config.toml
n_layer = 8
d_model = 160
n_head = 2
n_kv_head = 2
head_dim = 64
d_mlp = 640
vocab_size = 2048
activation = "swiglu"
norm = "rmsnorm"
norm_place = "pre"
norm_eps = 1e-06
positions = "rope"
rope_base = 10000.0
rope_fraction = 0.5
qk_norm = true
attn_scale = 0.125
bias = "none"
tie_embeddings = false
parallel_block = false
init = "uniform"
init_std_qkv = 0.041
init_std_o = 0.0102
init_std_up = 0.041
init_std_down = 0.0102
optimizer = "adamw"
lr = 0.00215
lr_mult_qkv = 0.5
beta1 = 0.9
beta2 = 0.98
lr_head = 0.00872
grad_clip = 2.0
warmup_steps = 235
schedule = "wsd"
decay_fraction = 0.656
decay_shape = "linear"
final_lr_fraction = 0.0
batch_tokens = 32768
seq_len = 256
doc_mask = false
z_loss = 0.0001
train_tokens = 271800000
steps = 8295
dataset = "wikipedia_en"
MLP neurons of a small language model. Each row is named by its layer, matrix (gate and up: input weights) and neuron, and shows model dimensions 32-127. Each number is 128 + 24 x the weight over its row's rms, rounded and kept within 0 to 255. Numbers have three digits each. A neuron's up and down rows have the sign that makes its largest values positive.
After each neuron's rows is what it responds to, as a language model described it from the Wikipedia text at the highest values.

L3.gate235:113167159152115104112133134168107157142078157100180098158152119122107124115131148163147152157145143121125140131119114106135135186124137098101081154113091099131127088133157144114152129119137152101123148116126151115138130146131144130161155137122135111113174144151145116139137103151100089138
L3.up235:153135167144125167121133098163122169144118168151132134135111149097119128127097185142161139109086140167123125108142128152088106106123133130115095140106124126133094144121137126150122146104144126117132146105139126106109141100154136112067111120144123121123139132119118140091169098110146120132
Mid-word subword pieces

L2.gate254:111105153147158169122136088096118098133102121158150129147121144117130091119141171113118135134124147137107150104084150158134140105127144129121137106154112118127094165173109133098133164131128148122137156128126135055124101180112105097101152129136145093167143123148145104112126129115068102131
L2.up254:146164084139110162123152123124129134149149144136125184074104128114124098155152125120166150144147115152120157118153120114143129108111121106140106090121131134163162160108104091160130114155135132102095171201132143142133153111117127123148108105103149137140095077076119104170094143103104101132
Suffix pieces and temporal prepositions

L5.gate250:117094137134084155150106131155124120125091119088127111149103126129096091112146138118123093121089139171141136091117095124125167136125088107151155094101139095149158180115125126121119140139190152133100120156131096138151158103131138153111108108133148156078118167123152105151100117115126111141
L5.up250:160135129079118147097127106124163134104111117130136147073131086154126117090144102076079118125128126134152113078148128120107125115129143119136138129131102158115123188142110138130097133126159154084123111115121114109100112097086121135141125149112138111120150096125145096136076117148123135135
Sentence-opening prepositions

L5.gate210:151113104120130070145145146132121141135147151115091132170137094166111174153142151129153123110158129134110158103122114161146132135157072126147172116148093139142133193134107147135167116117087160118135158115145160113087121152123128119124143074136173105145091138118121147137161114120082107126
L5.up210:135124097101091154094118105103131115114134107116107131114118127142136075154120142138139134129130169158137106111129113091119126150096138092088140102101133112150141117157142152111151129159173159149094166132114104139137122170149165075143142097088138138108131105140102108136122115128054101126
Section heading closers

L5.gate141:090145114160135129123161139153122125137111086098145102205118086136116145150129178130142116131155155153130111142114094120083123095167149084152143091173082114134118156152166115118127155119114135151107136143173117119164133109149166125177134106113150151120146112125099111149160103116128132163
L5.up141:124115165119144123138124099133102127126099082094124163129094110133132182106153113114128123118112129146131105167064138124125130099105126099074100150129089151144132123140094104149160158127143157132111149157096150151102104159153127115109096132148149151150119065121075144121175114152083110075
Mid-word fragments

L5.gate474:127160143150081148132167157107113140110123129129159139118142175133138151140137137141145100127122128131151149094156135099107140119162111118136141105131141110177177118132122152129089116161144160103144124141176095116094190110140142153119139147136117121139147090115146147147150109156176130106
L5.up474:090121097099138098135140121158152122116085093121161126132094133147125138110111140143109112131112113132120138071133122136132168147165094156126108100193134119145141162171109110064108129132117153150126087128163121115135108139142187096146101114128131147117129111141119129142153085125129133127
As of, table pipes

L3.gate240:114138173100096130111122125129146121158075185077127158122155102117076093139107140124132137120113140165146089126146099139133147134107116139131155149157117156108129128113127156110168125160156118168074157096115170140144142133120121106127121154067149131107128095104133130166150123102107133132
L3.up240:090139104163126118139120128134151112138094102109154124127059138108134128116134119124093148123078116088067119118144136110105105139095101119148144085131112108121140129167106137118132138097173112136132157104113131116151154152142118076129130128121111178125133129132133158115115112089112123150
Section heading closers

L2.gate133:137098106154161137160142163114129122129113116134144136136180122133125127119123164116153154146150142063130071138106116150125161159143091104115128123151123111115086114121129107150130160106153114132094138155103104119161099116146116117140108124137126170110132111103137108114119081122117097120
L2.up133:119115137120139146126067109103134122147115164179161164142121117121135170139118146116112139152140110113166120160169149143135091119102105121123139156153153098143113095126159144155124137089146151139138137108096128173152111129156133152098100136142145149116143173142099117129128127108167122101
Word pieces, paragraph breaks

L2.gate599:128125150154109152116121123161079156112107140104138135160164106131152114151141121171119149081128127122138088096112106138107110143169125146097147160116134131127084168157111127133129154122131106109130161170138152188128110151144143115148172103126121145158106118134164132187166103068142093129
L2.up599:138142153179103130179121111098171161097120113067150105152159137154164133144123157201125105105148117108101129146114111173098136121138158128152123136128102092102112158067123139130145119143164137143122160105131120082155143136126089120096127118139158116157092115132097147122122117130127101128
Adverbs and auxiliaries before the predicate

L3.gate603:126112152166131132142139113143083120114126092124117158130136117154125052139187111178142158075164112160140115122117090167099126097120143108133132120119146135135118133130121141136099119160150120107147140158151132113136103172123112157149153138113111176105108125154101155153164131135107159122
L3.up603:150149116138148133126110115133082130147099141148140136091136103116133161146158149146097156167122153146122120078158153116111150139145112094156094136112118123134128165171139170098142107110180119127158153113116138162164155146121112097095151145157146096129115126109120126124125071106170128093
Adverb endings after verbs

L5.gate388:102100116154158113165081153198111141124120111125150108134121063134140071122109136130063104165101090125104143106125106158120139125109140130129121106119132093137115141110122130112123164083110096116128126133149135116121093126088138115153141118118113143135109141125135122102168117140150092113
L5.up388:137127185083169118171128136136108157089118128146129110099161098068081117115119144140082150140139126081164118106153143129111118088133131123134094092140151109106108157068097133129122138147130127094103189123084174137107135137133110121111138116119166103142098102142174126121094125126145129136
Word continuations and predicates

L3.gate423:178152141111156108126153122119103097134160125117145114111113121129146134120083159142171149147134150116108118145130105130163121103137132150155174114151138104137081183116136154171135153123138111117109120135120134141113152140108099137131168078118141133110120117171164133186123125151153103131
L3.up423:112124157132093087142126129111117141137116130122104097132134149146087157129099152098158113094157120126090141134110126120127141160145128098120141149109150120101119108112131124047113123141148155154133152141124087113129121106131112173127123137131171096113130161134150167117127160171136139105
Mid-word subword continuations

L3.gate220:100127154145120189122158088140143144128149142126130080170144146142126107151116127109087099147133121126128066098176108135091110164169104125139107150152137087102132155108152116153146142123146181150116162160103118144154198129107104130146083139135118146103112111145105137163115125123098134113
L3.up220:139112121103107179120164132139098175107124170128156161177120148168128109107131121132105117147156135139088127123144096135096109143170149067155104130156096112135164104139134144091112173148076152147112127115096115126166137160105146167125112116116133129101153150115111107148072119148112153144
Sequential years and time words

L2.gate389:124207140156127113181086099155115135124141151104113103126188151130133125122135143142117128105144123091168130110069123103141057107120121169112114131173130171088109144140181103162127143152134123097149133131134177131131150120114123105134121157152112122153161115111112123137136106102097111107
L2.up389:154100151129133099145170143083090186154160107137113131156127099132101133127131100119137128120156130141141099084131126138140144102156148152138115094140085122182142099111150119137133083148041097159125141092105127139145157127120141139150153138105088172132145087157140137116164111152137150151
Mid-word piece after short prefix

L3.gate87:127091150142133132115160137131126122101124113102105133128130101136110145125179118142130113134108133158131108106133077157160090134165095101111094110117174139161108135124083106111165120122178121101160121100136151121128157180137057137145105162184145153125171112116117148114108131123076153138
L3.up87:102134104169126111104133140118121102150090099103122144100136155140137126137118147132093142138154094145133091129159094138111124142159138129137148145143158141121121162103173137139125146067081158150096134084129157118141132126132149132144156154166147116116108129093146141140168133157127132175
Word-completing subword fragments

L2.gate625:066078105112106137128125154144105117096118140090179137148131120164133190115129120153130143139116165133152126175130103167153143126172119136080157116119106124126143138155099112106154160118092119120104106124094124131147138130118083137164148134117119125100126165145123113123146157148078135097
L2.up625:092157135086111110104163132065099156110125141137136101162124117129141122137142117154129128129187154108124150157119136128106147120127152124090141114128085094133123146157129115122150132183151110164143122151115141149128127082086096106125100127163119126135131109112141140156099097126161114084
Auxiliaries after subject

L5.gate302:132134144133143115127117166122125131140123145107182142115101142155119112109163114115143143113119145122096161119139138101072176139124121122110121169108158090121160142136134111120113120148118145102134136133172061142130144119149136123146143110159131136120128122105151097178116121088134134143
L5.up302:177165146128152124157149169130114102162132132115126129131125112152124118155117134114163161149117121086114118131144138106182100088146101107169151106135114094137125115186148134127141138156102125101141096121108117108065110136140102155094149137143125153118151132110118105146128137080129078152
Paragraph-break newline

L2.gate472:149118142083093117148124150133134122153105172154137106185123124140120198136133142123112164111129088159132128129140098111133126113155147147155195131141123134136079131141132073152127158084134112132151101124098148136129129133105148126117132097111131131151101140103096130162131101124155111079
L2.up472:165114158107123146125127095150118124115095125159131112109148131123139167168078162136150133120168150162125102125186112153105112156125127120126175128153128105130099164109105131093102138136115116145147131132162115108101078126183099136138108139152101145156105151117158122115108150147147131146
Token after "one"

L2.gate466:133133123136095134151124161138135115138161154143159124122123083104140121119143140126095140132071100108143128112078128096106116121100131136144159114108152130088061109138114126145123083108132135114088151131083150114082140145102108091152122132135137156117143146114136155122096127149134127105
L2.up466:168132142118158141095139131094091119142132129121142197112114136124159148130164107132128147127149155107170103135099117149111102121110099120149083114154100149145101181189124111084127115110160116150129130115150123142091130101144099106161122171107205118165159096086131131116115127129124175111
Mid-word continuation pieces

L5.gate506:135061114122107122140091177156134131154140144142119123150108099115113154171137144159143154111115165109125099128142128170116150101154081111126123115154084148140120140103144120114122202152113130101079138110124141155138140146115114111135124141123143119084167178150184091135159131132132128115
L5.up506:131073095111111131126126183156109163112134133120095142099184108094118130157110124149132154154134139124121142124101123130170130101169136135116131132148124130167119122142097095143114109149157124115121129140098152084126076091148133126138105156155159102119182125153090125142137153088160138095
Degree words and word endings

L3.gate5:110117095134120152138147182125132138132101100112105121156113127126120117103134129134111099160133157112130133137125114111126135157118116045096143094100126099122138130170131169149146133138139159120138139110097114135129150140166163096132104105160100124149129168113149109129168124086090106133
L3.up5:133125102135162103108105127152150150093089125107129118149164125141077171104148107142146124137152135112133135174168090148148146122138129112121124141085079138115115097160155137133157133135203133106133118125129138138169102158127150210152143123136132127122137150120097141133185144170147099139
Mid-word fragments, connectives

L5.gate257:157133157135145138124106145143102121145136161156143097154116150107122107092156118139170177147084108089141129151167159138093100150093125151116177103186114136125129137118140113164060133167132114070129118162104152156150129112132120109131164114145118119160147084100059135134141123163139130104
L5.up257:094109060125120147131150105139148154179115125096132119090148126135131122108103141105126099128107134147116092109130117127119153127140150114129154155088198138142084112195130093148128114112104104180121134160145150151119119132121143064087137137119140148150117156128136127152151097101092138124
Noun-final word pieces

L5.gate396:110095149097107112119136117148145134126123139116133126079083104109167105150077126089099181106125086136114111115100089133116113098154126137124097098112141091174080107131152093110119175102134125078139174164138160155102145153123152139095129115153148143122116140149109149148160102124146089105
L5.up396:060191093128170119087120136142131164118126154152134147122113129113107109121140142174174168129134121129126103145100150101145117104120115144132122128131115104120153114157120161145172131152071100133112127168078154147088160120143102156094130124137113147157131122085119096135126116078080128118
Mid-word fragments

L2.gate128:157139098150109117176153193181103107118120091134100141112133086114149132119158166133146118108126106145137093125121120127097124094115133095145116142116129083172114118130134151162129114119117154053098127154159102113140143151101114095158112079105104165115134175120099140111159157106131125135
L2.up128:156101117117112116158098102171108123131127166113149152135154156099126150162065180151138129116144102117164122098144130111111140155167110137139111143154149163120083136117133107144087127081151143147140146125135154149107090140120140167087123153129087131113109109127185125113131109073126096140
Word-completing suffix pieces

L3.gate279:121106183151113096109130146114100129098126103106141133138164117173141113171126133129108133135120091111148158064138153142144101129168116146119136119188133170112126138125118091134141172143102170116141145158137070160133116123177133139099085103120102164119132166066156132162179128135129138108
L3.up279:113108134152158123150103150134126139091097151113143146157094144103078191143140124140159118139101143076145174112132107104130100115127110099154105120137167136116124119128147108121126171130129140161137133128140102136119088129148163119167162108131145128153162110127128108110101161156172137115
Line break after section heading

L3.gate533:111128106159106133135121138158150119136171105174150138143149128167139118112111131137107124123121152142154123047100154151137084167149136096089147143135145119125107124090101145210141140160136097107167144133151119089169155131118107083106101153184108100135139113125136120116154126116133089133
L3.up533:127133117130126153113147140124113089072128135148122124098114131160156138124127082140127162162087113105129138175054145102092125153139150138151140143127088141167096126130122128138098153096105091135169137105107099130129122093150121123110166097138111118147096105105141147128145096155140130143
Mid-word continuation pieces

L3.gate548:082106132115201110120133110101122169112134100118127108144101160106120144118116100115138181171132158157152119119110093121127132122119104100078107147138173112099098179117137134106109125081185147102162148181116118159098120129103096118118151154131098128090136123122137127126121107122136131112
L3.up548:111126148111119116142139132097183120143157134148119101126076062139119124166158100117120134112105110132106106091124163111135130138130125095125113099135130124178135106098163099109135117122135131165149131139093149141094113107121155076179104087113139150162133112125101120178143125146115130072
Mid-word continuation fragments

L5.gate545:117107104160151113129131114175083166146109164115172177137153122102108125103119150105131174144120131106129126084123134152128135124076097109137129161158115089144137118159099096160101184097141139119143099127136136135136147168109144091131158089140126079131141166136193128114149102141111143133
L5.up545:180100104105138106179130135096102105108142153141132161115131084122112149104145115130119155106172108117120130122124117134098156113160138103103128176141118150092127135119131104125156118100143137116119147126142137079142150120106105125143100122119132129155107157132162146120127069110108139151
Of and mid-word fragments

L3.gate501:098117129162138127127136114156090117124163175117167089121141143175118155184106117131097108094150169144091092109111134154098119148172127088112144077098134109106141147137073118137162147119144148145118095105124160154157146102122117093162153112138170126126122130148154140156119144099107122145
L3.up501:145161088115116077156113112096147154109163118135125078115145148150096137118156140185117111098165130118112105133115123169119104151114159125082150125109124122118156159110099117117133157135169118124124159183137157119092107119073146124174159154096123138138085139129113148145106101145125144111
Perfect-tense auxiliary verbs

L2.gate463:166117141150185168132086079143174061106129145081171138133143118121114157111151143140120113112111155100165142179174096179114141180138120132121137139138126124116145138124105159103142131128165109114110112141146154168113127123112123150141162141134116139106137138201127140125110105136101126178
L2.up463:134138169132147113115112153155131133166122185096138181128133159125120114184160132095146141080143125148094140154099156156103083112144129138137144090141115162140086155139106122120129126141172103136118111162079109103085148146114095146147171135138149123117135092088078146151117139131098137137
Dutch and word completions

L2.gate392:112105163122152131129099161154100118057124084140128125123106146098131116150179134115116153144125150168158077157124157159126136153127158106086169086108186137143124128142142071119106121108164119162137186161113142156119143152154113131122139143103139132152163100126150132152167138120134154121
L2.up392:096103160079155102166098149127109125143162107142082106127143144131145147118127127134157154142134137137183140119099139153179141124149112117131134177134110097132114132134133122122153132137107149152144139121141122169124109136135102146147108104117126162082140082148104186139119136131167081179
Mid-word suffix completions

L2.gate54:125161167144109093147141148113149132096071081103123139127118170106100151126130124136134098132089115120170112129046130124100088141161136141127152115166088165123106115180119135082136131148113147114129122131145138116163145128114150151143146111106132151135155135151127120106153125120154102139
L2.up54:096124132131159145116078123105121084092127147113130150126151105097126126156097158111123123137135125160118127091099120120155133091099120040132101130168122118118146121105116129164151082159164156131118100103137172104155136095162150120145090103116176134134147123141149153136123135124083126125
Word-completing subword pieces

L2.gate294:131117127100190176100158144160132112161118147120105116129137166120152125087101095107125165134080141160143162116154110092129109143113158101129118165173112084124137123106101126149132145152094149102121140084144109094120123140087110148146132146111135095121132122114151139101106082154113121152
L2.up294:113122109107150126130152099139132165131151133125127120159113086136161137085128115139155144114113089159173085165127124072153125082106150148101118129115140153119126133130121156154087147045105088137130137128107086135112124139108126123122094185115130091127142114087116177149153121137122126133
Mid-word completion pieces

L2.gate340:155100127173143103114131139176127147133124149093091120127160179128109093126092127109121147131132115134168125092133174118141123163141118138103178141120173141085163150107198103120139130141103158118180138130135184098125138106107133107144128168160088162105128123166151087155165153148137135145
L2.up340:109159132158121119175169143122120077137147105127140118081168145130137149148085110127121082100116138143154148118132196142081156123159112111113140090156140111143161136118133157139138089165108177180098111080116127127094069127128149142132119147090099121135108120138109131118127176141107097127
Mid-word pieces, table dividers